From a checkpoint of a small transformer trained on Wikipedia.
Size: 5 heads of 32 (1 for keys and values), vocabulary 1024, 5.34M parameters.
Training: a variant of Adam for these matrices, 326M tokens, 10948 steps.
MLP neurons of a small language model. Each row is named by its layer, matrix (gate and up: input weights) and neuron, and shows model dimensions 0-127. Each number is 128 + 32 x the weight over its row's rms, rounded and kept within 0 to 255. Numbers have three digits each. A neuron's up and down rows have the sign that makes its largest values positive.
Before each neuron's rows, "fires on" lists the tokens most often at its 100 highest values on Wikipedia text that the model never trained on.

fires on: "y", "ten", "ed", "it", "h"
L9.gate338:125125186052100124136169129143122104141143075152201115132092118080123122109104118160117100065107070159172079149093130068140162108166143105122116107146148162095123104104100096114147158108139129150079146155128165110126180113173113170140091121132097120137116203098174111115121130112129151085119151177124139134061151181080137074142135147131170107109131154121136106094126066110101131109169
L9.up338:111126136113157155103124116085206108152051133075197187118141100110160098123089161068123158104100127138095139120109202115098153115107065128147120123130168169173140148160099158107165155120088140056113116161142120092104169095105176135139074103140191137152169078113139144160107117125171162107087138132139229172130135149150110105181081145197135149174182084156126120078159213135119133116105

fires on: "-", "–", "\\"
L10.gate187:122099124139216138109109132123146137116133136121119084114163147127126157120127106180129114103171120169181116223108114174116110109181118120152135139135072069149152096135141138110129100145149122108125102178097122112130143159123090085162093096198107137161149153142123131117158057120120053122140036122150053102079102121140117138167143070177080108088088169097162141159123125164100121131111
L10.up187:146144178128166089104159091148062096162139141141138144083115127101168129194208167076087118081134208093141095099119126102114160118148124067119147113124168155089115131171145151140151106115156153081121113097153088146198044151177084082135170177110169149150100149113143111119163103151121135093117062110151116130128127123134147088122112160153114181114117127127173148126125167166116136118078

fires on: "P", "ro", "S", " cont", "te"
L11.gate72:071126125125179112202112165078204161144073158143183118084089124175062118144094142105078173155094192070078136102118195143120146133127167114137105134132158119105134156120154133139088085134102098160093078069087169138096063103116159161158162145115112127114111137097155122140170122148107093113139119116117134142131152098108109093106193063110150152119108122151139109153090166111082167154159
L11.up72:155148135092127111091134119150133111119080144083117152096121108129069124106155101132091138158104117176155076100150081159107180127094058143203136131145102082075196125084146104141126107190106133153115090136124146086117132158123139141110096126124126080156153193080069140158123144124123131127134126223170135138138120160140149145060150058161101154145096045137133115163112136132082099125031

fires on: "T", "igh", "pen", "t"
L8.gate382:166135102158154107152130153113160156137095077171109112144142150084147086091128135111081135074137186133183117119094105146070123075091093078104110110174141079163129090112119141156140127148165112133127054112130116117126129154089125088079091126081117183181160166140174109133149073152089122128156172166192133168183141108154051182123165093217091109128127103153108147125125138133118143141112
L8.up382:077113132166137108058112105081179120112086105082180180127107108099077102103121119135143092155037147168128124145121083160137104163139109134096111097101122131145128120116102135119077118124084164117125093139113161161147173156123117112127098165167144132116162076140101079072115104169114154168104147116109046177122102064104138151171102103135088138101058191140133127125104156150122207105113

fires on: " t", "t"
L8.gate111:186134110107130134177122125131177137095017138094095059101114128134123088145150126132111103088154124096185152103150106170167112086077144079088114134130123122129161085125109145110069117139131108097146160172099070085104172066140116140091105141169136128166113149104122105093138106160072118167130148095166086178188094100128044118066120179187131166129148135135123099086117115115083140181143
L8.up111:119068094146034151128135050172097140125089038158109116110095129142083084134145119136179106090117149160106101110138104060163119186164146142108140174098169102129133149083084099141130162102140119097144084156113155097088113113121146101122068087094131158184157161101127116068158140170155128154139132166124115148127126098108119135134216102086149164143101073155117063135135159094135137168123

fires on: " part", " per", " a", " st", "ir"
L15.gate73:114150161145157136085172097105089112109121147144054159057104083146141112159115109141098085117133141172161130084105146122142084100086154132150089138138166134106127124088095133094071094116109093137117056136117206109153129127177188155130122162175094173149162096184115117118107160146135127079110115084030143122153125109146090185169156107118074075169096105146130150136099155070192151127133
L15.up73:140043149101119155128154161111070163118120091169152149115131166114151069132125102186048120150077119153143098135171164098117112164135146166145170120080177128135143156045123112115156109086112117117145121102059088109083078137144174169189101108134128120177106118126060091160117154144129126123151124123097110207086130109136118151112140157141134089164106078137125167121037122144155095164142

fires on: "ubl", "ure", "ion", "le", "ies", "ose"
L8.gate164:179143137141150154169068085139157140145167082143122123164095165120098177149196162114144154130130133122111164115114147106131124141152139122062132078111092183145125130086129200170152096177153143062138129144153126108136190143171142128160156143149084100135142144120112076092187113105137141113068147139086148099122092088117128140106117102105042104138072102153126117155141199158085148189121
L8.up164:169114167142146082149113149172092116090183103172159087188123176079122124175100177198131201080141098100150162082134159111109098145202155149114149134064148118136111174109063086093106141097090099137104115147143124085140190098135117076142142157132168095115107145163119191117093159093128121135068090108143099125101183130093132160151154161124137164101136115106138144175110147177110113119108

fires on: " in", "ok", "In", " In", " per", " |"
L15.gate402:097129125202132085085097109104164149184087170149099153122087109128078172098119174119076124175108143125121137083158136094130154149152105156116093140096123105122189146077128151137184181116102077087084114129095116148073148095161113108115111130089131139119110144091125107133124122147195156055199152076112113133093080107115195207149168095089136131128073127120101115090081165129137125135179
L15.up402:168179145088103095141022147152145224148121177116109104088154146122101117139154113101098136131093106144082094169176144111143190132101110112108176093154117089159085161123167094101106192142178111142132117112085169125146137052154104100171156141113116190091140150148118161152162151140106069127145084118160163125121129118138146153059129130175114085117143137091092085180125197133128106151127

fires on: "im"
L4.gate160:167106131150144115178106100119138131145091141156137054119142173084078118108164156085136140110141132187145138091078194091137157128124079212138135118156093144115124172131080157184061159109162157158083187116117166166109101119075150116161130160167137153114097145115181142107168160119090152148134102148136111093119114106090070098160081156147146128096103123153134127089103124084091107200123
L4.up160:089193056117124130126140202107121063152164092118120124126083098083121125173075168128159175113105221107072142176193167165136107126173096110096152132132139179095121109109162114118113160122128105117114128107112098183116100143121108075147134094095149139118128112182159108108140159121096093180185078107153093140100081080148061073139151139111132155129149106154128106111111124111109123156130

fires on: " ", " b", " on", "v", "av", ":"
L15.gate379:156207043098119157060149105179125121163095170128143181171136104090104089090107166134112104185072166153105102125113118115161054158122170104105126055140148136103131169128113173137096099107094103071132120121134128152157128099136133157133112098121092144109074113123044127163149124160139048131129139110169104114084109107144139105143089203124096159139095132150122149106091030136081118111125
L15.up379:167115124126155182062153113100092106125152131076085176163064075139140077161155137153166130106153120131176161132081128140125180130167168147186093090113108151101119108109114127148158129131128110122129186144149122046099143109200136099127071145127176168126135113111164118159185095117158172185157105136145127153130128177168098103128125095169107136165111147142116132142060101147095189116125

fires on: "ig"
L4.gate158:142135095193067108093138094123128104150104145115120090125128123125123116126042091151128114119155166127172119127149089090161119116120153164169155158129141103118187162118133047167065061150134142150136108183116091076140099127176149091094172150132069142122127106137102150170125138153099105151147174135128095169143134124149092098118164094170101105100164215137163119154175103072089124096191
L4.up158:133202122091086130134146166125097142123126142136115154127170120108175130139166121121097160137153130115133126135126072178179117155159124137116106158108132103113102077097133161155099083142112080091140159200155121175127100119146132114113190127052134223109118072137089102113038111113117144063051118126153116103081112057119121087138128149120139143083140190108103130112092097116096098148107

fires on: "orth", "outh", " South", "ount"
L2.gate25:110134052162131147122151166090097106148170166186116130127113173096079131113142150150077129086091133186171126182106116120117092069138075073110171139115107142162172146157088059207097136156108108141139065105171124115120107142164142158134078121114119116131182090115150165164141170117112143108076151167129096107144140129158097093141168185158124143130164091145198127162137171176188150139131
L2.up25:103157054156137158155164158096118136165162156175099109119119143133120129097155117144107137081078143176173111113103092092129109075129089081125180165117159133152176175124101061176089143160091112155169126124151141110105103168154149179137070103122137093135171108127132176175117169057111152085089154156117104117157167131142113060136175193146123140111171082146195112186151168168176140158139

fires on: " In", "ing", " of", "In", " in"
L9.gate11:145078136184178131129125120155125092169106133153127120114119138100034175161114126106095106165121112129145148100169118095149117040181095166150128158170133092089185078151160188151157166131173147080094103113180194165144130170120145152122137163133185139098119120082157136108121165139088165070155120129125172148129122159128149138097119117152164095124126137189077106123131090148152098097154
L9.up11:083121177112098114172101081105178106145135170118091108157144167142140135141185106136069159147107151148108174130104104125114132163053106122169149131109075125101136075115177129110032133131165186138152123100139163114179186109163077161124136150166137153107148098142134142120197084123083135126107109159142114092126103057185127116182119116140142176112142150157148104149054189174125136105197

fires on: "oc", ",", "d"
L9.gate431:116134128104087133184098146072134092116076167153099154154140149127144180147110087117117124099142135091107174128129152181133147136106071153131170102092046160180112162169114145144143130108142131163126054167160092160118135072152128108129161131197082111128159062091094152125172042114145088175144111130127175149106129141093112145122135102144180183141115137127175117136119176075100139163153
L9.up431:086140079175123121085086118175107117088087080126167146161136128064093169160102098158120128127159151118107091123171126152150148134093088132175101097144092174145138185108163172145116143155171104180165110129109144094084069178097161131114103077078134177127110176148069118147119152156086100140135106077094154169094110057163107194139182124148122108083137097122187147165160145148056208117162

fires on: "e", "ly", "ent", "cess"
L10.gate14:165092181109105166136110082121121126146109154147134099140136121093150147115131132063088132066182151167138161121117096180103086174133138099051119088101140127161113140131134151128074183154120142181107143080162146140171195135114148192132107058084118175160153105113070079174202114127164143077107144147104085161106077142133102145124133104039162106109166072140131129133133108097125167108095
L10.up14:100137163156176146162118109058104227127160118064081108128113135131133145112133162151179138096120182090137099042208176116131118107105171153119156142088140103106137164158134132129143168134121118122116104149141175141175162139144143124166109134145081139099108124110010115212100141181172121228128129087151109107094110169184150070117139113143155112136125100128125108136171118083121122048099

fires on: "z", "an", "a", "b", "ia", "ans"
L9.gate193:150109094112169161057214121154125155172128115124134110143106152153098134120127149096103179159137095087072110226089105160150085107114140100112178094137119129190138108129082133154120101121110108124134150108194072156138114072137136092097131121136110146143148116112191097143166150105114134136111085167177167136090117132102108082155136155139144172172138095114096105144121136127121148162132
L9.up193:103208065104157128121138053189110148135084059130130118072183103105115177146169079105134152157146117174090082183125093077137123122088168129109119135128128123195153216134169054143191085086123122128123227118147133119146094115140130131108148127120194123138111207146129154137122138099169138131122151120143103102125149095123116119144120170096102192142098144071089145185134157129095152120166

fires on: "land", "0", "Z"
L11.gate277:204062135173094124115126134171155140140090150109101130106181143091152138140100098091161156121087105094111136140113106067101178098142143133084176121147142114165091086123131152190157185083112118199120152114159085105118149096092105092070140100123142167152067079134180071083072170125075100179066119122084165123078147154134099138134111121106156153141142157134081136142168150143101118136120
L11.up277:115100076180112147170127039129095155148106178146109168114115176147129114123121140070105137123131085149082111129023143132117113091187124167136086097144129124120087081125164094071122185152140135171109163183097113188093132033071090102132175137117160147120170088148153141100114137110090140077113154129152139125173119069131144138183127119110152114125159096087146087102159177131125168121143

fires on: "f", "ep", "-", "ch", "le", "em"
L15.gate89:136137140123165098097159140125103130197187144159130094118195092132115078114155159142107116110144114078126110165153181172106171124133130123147144154139143087099168188109107214160114161120116157134102127170065064161133083117144186094170120172131122077124181093101118175107169117134180056072174146141115126105162136182147138085116147075115114096148100154122064102155104105169130147110119
L15.up89:121118078167131130128116172183109080073145108089105161154142146124122131152121155168130155134160132151114071082118090154144142113170089106121120139119118105123127122098133182127166132124174167088163119088093157135162127141081166094129078135154163119234123100120090180173138135128166184116091180123137124125115128095148107148134108123151149181181188189142098101117113132040207103129123

fires on: "em", "h", "ite", "ect", "eneral"
L4.gate70:068148102121119110164086186165093077112098137168148144140156098149161142095144105105048142200124153136115181097178122147126133132110094141188084166120146122150135111073125177205161140104066068189174082170113119143099103105100097172109217078115126089091103102112118114108119184120099125122163134151163047098096069127108127148116111131125142188116099156194120128092151166092137166149133
L4.up70:117170090051131177179073080154116123138079142131137133102112161124095164183138105145067153124101181153164113115095079120183096131112158141165146042139106182125119138096073149117094140102160123107128138132141138155127133170148139150138125094132124115107109113164159112094133129199080122152174100084146118164099144147145184202124081070090109124155133083079127104128115172111169107104129

fires on: "ab", "le", "M", "arly", "ook"
L6.gate348:180140081121188125082127167136078129121178141134107167072124181061146141091051145182140085123131119172111099143163105118132160140115097160144148123142164196150143196161097093185162175154187188152115079139094147155147068135089139176116115139150153143090110142129140070132090170120131104176156120144147165150144118115111071100100175074163183172158109145094114114142098100070113146047119
L6.up348:092132127109185104203173141143176139176114059160117098157134088095149185114112164163154121084139166131074133096210193143124162115146075152125125154129149142152056139151119131120131175117125130087127151091152131134183175067152124094161179169202138157136130125150128084115124151134145049133131088120133094180132139133184137154118053108120142093122141172137174120148106094085149116130127

fires on: "en", "ent", "'", "n", " cent", "enc"
L9.gate328:150101158121147133161172117099143123146124072176144119104070125130078138197122141093174136148088170144134124113072157171123179187162107148096105145093141158129100116131142166110172140220095090152091108167113089085141124089116145078131114201110116137159134094121110081126087078133139108141091114165129143114125121082119146106155176137175146100154094147144128094097149121064125171128118
L9.up328:118089074098161129157110105132117138138117106092148126119148106177051087119162130218104117101132191077170142144119147199122130147123137121175109161102138091119182136148152114043175112130107146109147073147091171100164141101156145198151141125173091169105091117100121137140156095100091116180168070089113085147177185114164107125137185039137124132183095148156156103152063146096152158130127

fires on: "or", "n", "areer", " one", "ity", "\""
L7.gate316:148171143124126146125168072112152183132068102102189092148145133140199145093130146140127093095139100108106132066160107175137128102146150111131174130098114130168162118101140195148123099094188069189130114104096066096129056081163115123135157105126127104153121160109130088137084159148128145078161111141112152137152151154114102109111106124128132115151168166195076087104114106156173103124114
L7.up316:083102191114175111228122063124150077050061157118140177134118130129129133181143127130183142144119057115117120114082117135151187133113165112148091154107114133166156142172106126111161114124136064140137077138174122148138081135136137164127161140119107163132201135132147112052096181147159131142137133137111142145109121154144107174107080090160106139122120137147082119130076134167101086135147

fires on: "-", "ember", "ters", " November", " December", " January"
L9.gate167:097140087141172095084114143121201086124140123188088107100140147122126149173114108129174095162165168166149093176125145099116146133097077137159151124191108158149061125139139124098066097133174113103071081162060167123130146073133065100130085116161129129120148171081138160118084121156169046124136133084132146132199100129199140121152123143120145145161103131107142070114122122130084108156109
L9.up167:164099124101116131112059073155115037115140076140113115143133124164092120139169119154092178153122222141164080098131121108157143102130100129160165131137134123107169164150141160108113072098145094163127117093153128114091121090120090156139157148146140138110060171079149168184151142116110113102116134131151119061103141063116178123144138179111082175106116163137107123068101082143170170158099

fires on: "-", "–"
L10.gate222:050131128138137087086093149157119108094198104086139156153123100126100155205113156141142115131163173123165126152133143141135128131119141123208129131145128114087130150160152145124119095103181173065121134223117157180122101088059102084170173117172153141143184159050146108103125089136171099109160101121131148087092118166175116084166175106118132126163131099099097184118096117135116144113066
L10.up222:156091144137166082097100080142118142116104097050133167117125133076141123168119125144086112128186148186137106159103090110170080143211126133173160097121142070115164139134155121135140073111143121129102094083069131155105116109175081108128098176186134116192130157094125128110151126124089158148142097089143104110100089116138128101139084098134107135109137163105076124097062155156151147125074

fires on: "ce", ",", " that", "inn", " wh"
L8.gate26:171111137110184168117130157148121153161110104088160171142093123132068130188125119139116113153135171083146119100096130187079158128149119079124115124113099108092142114124142093158078124131124074210157109112122114080160139130104106162125133091104126130134053127121128080083096135066139105151091165135123136102151115151112125060066168154126185116103107119081177081083176169108102130160079
L8.up26:081122112122138174128137157245137099121107125111119158091107132117125154082185156080146134216159163152079125158108122085103136058151193125152112142105107131119146134100066153156130073095121090151231098115102084114103122119098059110070114123090117151119141108142116072135145158118139154148126120106085111115101136111064185112122129136165167097110128109075106076166170149093133144113089

fires on: " w", "g", "w", " th", "W", " be"
L15.gate172:156121154162078069127103115078097108113158136112169159123120100138157084108091134140154107110099102161142103096190149148110153242113098110108115130150109139129112119118150155076134128184123131115098157114174157161099091090136118157124063139162120102130176110120095053209084149077106109171111120147116094127158114115086121110144120132148144115138066153112111168129193138065094157123142
L15.up172:038114143117153144098132079117187099057097150097112131125146114120113142112069204154117113116167093074130088105148121147139144117111149196209157164140123167126101113109155103108115087105112125118120161122190154137095159116130138145095090157058124119098144113091152078148126139065059116085095163092129103135170144162172156156153187205185044128149092103141141108144155145110141116123132

fires on: " ", " w"
L15.gate221:120146120146104098180156160190175112140094152176156163070090095152121085145128173075126131119134140138124100076112110136115082126120088062114084144139155144130143128163156135072168154148102128166087153111142109136132035099173093126160127124127113164147141111101175119123129161151120122146081084116198097157114127172073150052121128150171105074166089168168089117111149158152071104130137
L15.up221:098104172106148122116142120122143108095058166112076185147141133129146182092132169086097131096214136124059123084177101144086076107137066130162093082210130139071099164161135142149058106171104140134119078118151098115180131159109097149172123175111150114154164142144099118196117109166111126121096096160068125148103129141108161123160117162128098098132094111096153142152149114140108127139102

fires on: "ore", " im", "\"", " =", "es", "x"
L4.gate115:163136118112217113102127088182126134170115131137204150152130141129195142126129031078154104111133238107135120123087097096111092131137127141114118146137125089117157073121108172106119120156171165163125130104111134125109157134202163157116106112111142152168141088067086190143128148155155099110137113131140146108144122131103174160108142064083141155147108165132172130093147129069133126129131
L4.up115:106129121087160174138111186128154152136177135079120106156114128133136120120134085011198114092152158099098102119125123099125151140121130144074141121140153130143126124154095134151108155077159159061111119158113070178089055115120105143123103156123153108155134148092090136087114195148153127115163151127097193123141141166032151117112140110102128124149079183100123128192187129081098154110074

fires on: "el"
L6.gate301:146085125147160074115185147140131182098124164131102095072109162116136116171090153142116152175122162094176158093097129084133075099138140133089136136142105135149092182119176142174095193077135120124134148078125118168083030073090127165157098100168135119098137084138157067090087150102100094060095111088136164091146180074091100139162124157114070126104122096156123135115121176140131141153128
L6.up301:109159161155157148119099130081171151085102120154122143140116139105125082072154105103119115191122065063167114087111111230120105105122131126151157151171134107133145116150184140115179153147107136120166160099151171136160106107099139123139115096117136161095071133102165175181155222154125164150119151125132169063179126121060129072152125147124195102152096132166122110099121136110104108153132

fires on: "ent", "os"
L7.gate258:162112095141174093145135094172168174110128163193193136156186162136094150152158151132097109083143130096136155105089147160141071096125155157175099134115031122111186101115085158125176180078162127149141098127159095149101141114123118191143202146123153138130156187160111078106109125123120159119147153116175108146121162127116152106141137095156159153087150117170105166122090177125197119136163
L7.up258:137164209117142140084155138130214155048117113138141094156105189091183088146113124140079145113127087145153131125119113126140130125142174161148165126095109119098100117112112086116138082109176148152145109137159157154100179096098158148138103174152125125167107152158153109161143121151135182114168106164168067101106124041162094077123165136167081125102172118155130179081162091138162051121176

fires on: "ig", "areer", "ey", "ly", "ics", "ace"
L8.gate397:116096164130093161163122132129142130089115144144129093093163071150098132112203089109140119146100167122146160120087144098156147132113163095147199154082155173098145132157145099056116124154095157109121104156094144046160075144168126079085123147115105159178192088164103147144138128103183127121095204115142140197150128092145088135121172099094112166138128147160141149135091173096208127107104
L8.up397:118112128078108146143128167163159106143134068165081098159104138147139149083164180138166113126187103103081114145106171162129102112161166098131142142119079099160141135185156131160099148111099127135115165150143144165115091097135176152113166160097145163057180141084119108118116162128117097068128182135072147174146189036138138102115168149100198169156197170097131110126104175037125163125159

fires on: "n", "ain", "in", "um"
L12.gate344:091132099114110118065129156159149178106072112089141169122044132184171150124084141127125079139113119123124107092179094143180101099154181109084062116169160113127154071093150146143120132177111192125153155152133157133127143108081137120157154148123150122158133153175073076078178150123133063145164117115146156193132139214136146123133155084166133098178111112143121132140113085158153132154133
L12.up344:074134115111094153134126148146085094184172148135103109083152127160144067126129123127210164144075088101102150159137098127171078139084169137066154134134190129113137098092135162128136113065090120176132129094117088140130145124181123118214193135156161117093101112076143046076098134166099107148143123064101153090171107163109134099108076085084120083146100129145110124132114110079106098133120

fires on: "–", "th", "G", "ust", "t"
L8.gate374:065144091099171100123118146147171085116153129165120125134171160142109150151188168126096100082072098134084127163128131109145181238167136142158138126151133128079108177112132133168164108105160129102117086185102140061141132105159120096148085175195140143090170135047121155132166132149140143080131107105118068121139106156158144134181086101094122127166138058065155113142113101094108122118142
L8.up374:061163135069187126114121128129151099094043168100109199142156118140108117137121104063115180112140114185126118170086112155157105171084089095182091104092116132107129093164140109103117128113188104133113197103143080149152171054124139162086108153131119125119106159145117128164148116132147150096089114108140092102133109115146138180092185147103135129130150120129198120111096142144088125097135

fires on: "an", "am", "un", "e", "b", "ff"
L12.gate32:106113064079077111141135098163077125092115123147095157107155065117128115129112129119102132181078140094150128160142115070122122106124123098102097159136123130130070070128133168151109177080138121208115102147144108085114047078165157128121140102103127124114148163114131100018173145099117120137131099123183124167109148148104113126108106165150137154110131218166133128165107067118132138114163
L12.up32:112129112169138151132102116155061179146118169080149168082129093168165158159131090081144172170144144141163108139101124090155084117133168081105111109125085180172127119159185090146145149152137163097104132116188178145160121119166156166052160098144118117175144158126153176144163102153180102137188086089173164080126151107107132153137047110107128134139118085098081154163134116096087135144160

fires on: "ens", "im"
L4.gate134:155129115049071110071138050114152173105144167119143138150149183159117146108152103155103147139101123175150118066124135100164163118121136148137119093089159142111148120095093133106162105084160098137137122124111139086056056225144121174102144123099135105179141152125139145126181142133092136183125119135176133165088149104129082114167188096162129111105094065168157153105108150131130112178159
L4.up134:071165095136155168154149096155176125059138129097092162162102065100180140114126123144163139120111149107094133176164077126164139101111164143179128081093137130070150123053161092091151141122085133077119112137152166129096199165110127091167117087099182143094155145179138133124104129163105103085186087186103104099178120112090090118145138091087146084095092155196139157119111114129122191078106

fires on: "l", "v", "-", "n", "c", "t"
L15.gate18:164078074115091123128106135167183165152141108123158129145158120146111186149132086149134145076119132130151171115155143137087056170103131087134075124181112109096151173127126128084120105106163187064138165143176139088125143085193125094159156154131135108143129108078125169116058091103197112144121090055189113133095091135130183080130142176179145189154116137100137152137171184119043118150155
L15.up18:140068122116109128116088081148111094144101130120146186109156092182163113123085157128167102090160110139086126125126162056117123157124144108166161110109147175157088116123169129181062108117087146115140104084081113120116150133152123112123123130170169117109106144052149123123056156148106134144156103140133098107107111149055206140148140121085102098127119142085141071101096137118069038146127

fires on: "iz", "ic", "ot", "er", " /"
L12.gate387:146055206107137118125108147105124206102140170204164104071163150081148118133109084062150095106120142109107127157163109113138079182174100115184109144135091071123189094173138122117161142142133113133091088142050154184181105146118117154131149145109116128088106125090128151113115159209124105136089134103108134116140148097134181103070174125116117091144135102065100100184086141154160146102134
L12.up387:122125112078185164098152092090067130058159175146146119175145142169128111131108148144148115153161166093128107154157051125153054147132088127132115108131120149123135056079113100093080210142140117111075116194149191131147129120116068126151100148164137142090106087109116091159086142122093151188117123152096126110208147160090186081094132136129045133152202145084108142070093096119093080119157

fires on: "k", "if", "st", "'", "n", "che"
L9.gate0:143142125097147128157118112135139166087147131132138157109084098109190135185122121094058146143116164160107111127132119110109109197147155188129128126092088102108138103088128133121146154244097071140152171124121168138126143095142103137109137211178190109080142156044147131091091131138084124145108124108143107112148116104173134131173078169128107151161101114122089132181166170185133116160113
L9.up0:131140108147167067127160121155072105144103158122141120155109152140152112126093143057100133220151155115166152117172210155108145145136130097156159173080111064104137086146162116104135116148112080149131064091132154124109197094152159131110178159136126176125072128103128105141126117072042138091105046099151073069121157093107091087138085105162144140120132147071101116123113108098134164183148

fires on: "8", "7", "au", "0", "ark", "F"
L9.gate332:138114121167117119143184071082108125152149077161145089180164104079155110136098134122145141089148089106141105095166113161083136154173129125127130125130099094142109138158100120194130149131057107131064165182139131182145076112119110149157205176092101116081129134072145127124112164175131086170155091151065114135154158099090094144204155143087136130100110145110115138148119123204072111077108
L9.up332:119133116087092117127164154086130152194142155089143167146129211139122095101121080104138152138172129148117164098078137068162134058088111141145122082127123144112120118138131145106081152098129063080096157164132065156107121047156159070154185117116122121107138095179145124193094162080117112079121188115130126070130173143131131100156152079128120176088144157123164118208160177145132124151114

fires on: "wn", " pr", ".", "own", "ome", " Pr"
L11.gate250:087151133126170122198128075113088246105112174133145146120079084192124165148088125126142096112119115103142117146126177172142118112113132107081140150131163117146134128188066170139169116134127133153156103152101072136123128084108128104155156116132108147070129133125150188133087196100145140066115167105133070127157127136132126131102145168081117109133134100069152148158117164132161137091107
L11.up250:109172119138109119142176146178152114145109109148129193098134115143076081094101194117214133168136142120143180160075192217137084095123107127159153087140194151159103126135161151087109128104100084074150131130097098130164121093134115142089138126149119144091142072138131095171129134151143192151152130129084088164120085104144087163079145108116117115132113111056172130171097115141163177153163

fires on: " on", "ss"
L4.gate420:232134144172166144142135130170170116179108100177110158149189117121105183146115201198092113104109107132093112140119096101097082111133174104118090071146124083058097133141086169078142125086133155102137136133165148145166179083163116121173114141110098115135085058141165097155109171132127156105117082111109107087143174140088165053136180152139096137110090169121151126144116139128129139112126
L4.up420:153128181164140115096139155140149083153158092134090163155079156120169082187163112135118113166180159144109116115107144108177165162119204128141173151143101179129121136148105158138113140134085094110119099144203154105142111154127130132100144113077115173154107070110157069069189097137167069192132052137139156109138117165120155129129130075132210125149164078109142180146118151107162116141094

fires on: "D", "d", " D", "R"
L10.gate176:147122145062095094134107176110112112128137091157137114113119152111139156170169171080135128187098148109138129139115154097145134046123188146123112118151097173159110133157128078142138089117103120162105129162144121130128079063112096104099105145141105108091152120106133134196153136087194116124149116106135129140084058138126076141111183117173139126172069059157148081122129209102169126132145
L10.up176:102060083143118122081144138159146214206130133139201149153178106065166135081185076127067193143182197092150113130159123081143101088083183115112079141155116153143112137095122163125168112128182130133137105118151155166103156127177140156144155107149069102136126160159076075152138125153146103089206130164136115119095117112116115166138137136111122155120122074092189129131107090170138087095111

fires on: " —", "reat", "ce", "id", " –"
L3.gate265:124150191203150122126131079108210138129079053146129074080143132126166140132134110142124145094125187154150129216028182084129202123132131131096131133128167126237119119122117126114185127071138028065154118156138168121128144132144133141148128168125145109094132157124147130127097134132063191098125110129155130125127126118122145134122120120129106165132129088116137124118080125105173132128128
L3.up265:129104147146073123126129078146037130116114128123118092116137134127188104121114116137134103131130057136146128194155129158126108125130134132084155134131226129163183123129128116121215133183137084147179132120116110125131137121082126127196130095135125119118068124127173124132126109125139134151137093128140129147126129157120086087123117124128108132127131151133075138133094124114169128130255

fires on: "rom", " pr", " Pr", "pr", "r", "orn"
L8.gate401:075222133139149158170150115110122108150086156129141086101132110128130106127134100155081132194100071160127087144099104195152193178118135081130155165183137136096077159137077143109133096144143099125147129153165079146120172099157098112177088162176086170064080195087095132173110122164130069083091103120143045128117154112153115184167109160082113127161134130102140132143095093123108128115143
L8.up401:101100145125162136153138117094164137080124161152218123111145073164124145090101137104127103159155136129104183093117086145128160140133155124188165123158154120068106139136153134145140117054117110079156124083095101108145165149095094092156149090161086109095152123149147185138112141082180152125197106097145094152109109043100061134131155117122080088147105145107148112149171140081082162152149

fires on: "C", " more", ".", "ce", "0"
L10.gate219:154076153089138080143156187128067147135080140118120127124150122100094163150107160120158209141138144084120142134129136146115180124138130101177118140174166087111160098132142135101142064093102126100084114141109155106176148111157054150149040090108161123124154096125122016139081074113167174177052111129170139173125129135086133107158152158109124127131159190105106151141200128163118147087121
L10.up219:096122072171148145113148152177116099165125116125113167038107141110136097113140101148132163116112161136135127149135139102136113126162100135154100049089104102131119188071119203084123104108148076090108168240127140120138138144069119117126253145123108125130116075120117145130047133110110116131098177094190108096123171175134151104124174124144133136155177156159112066079118160131116120109155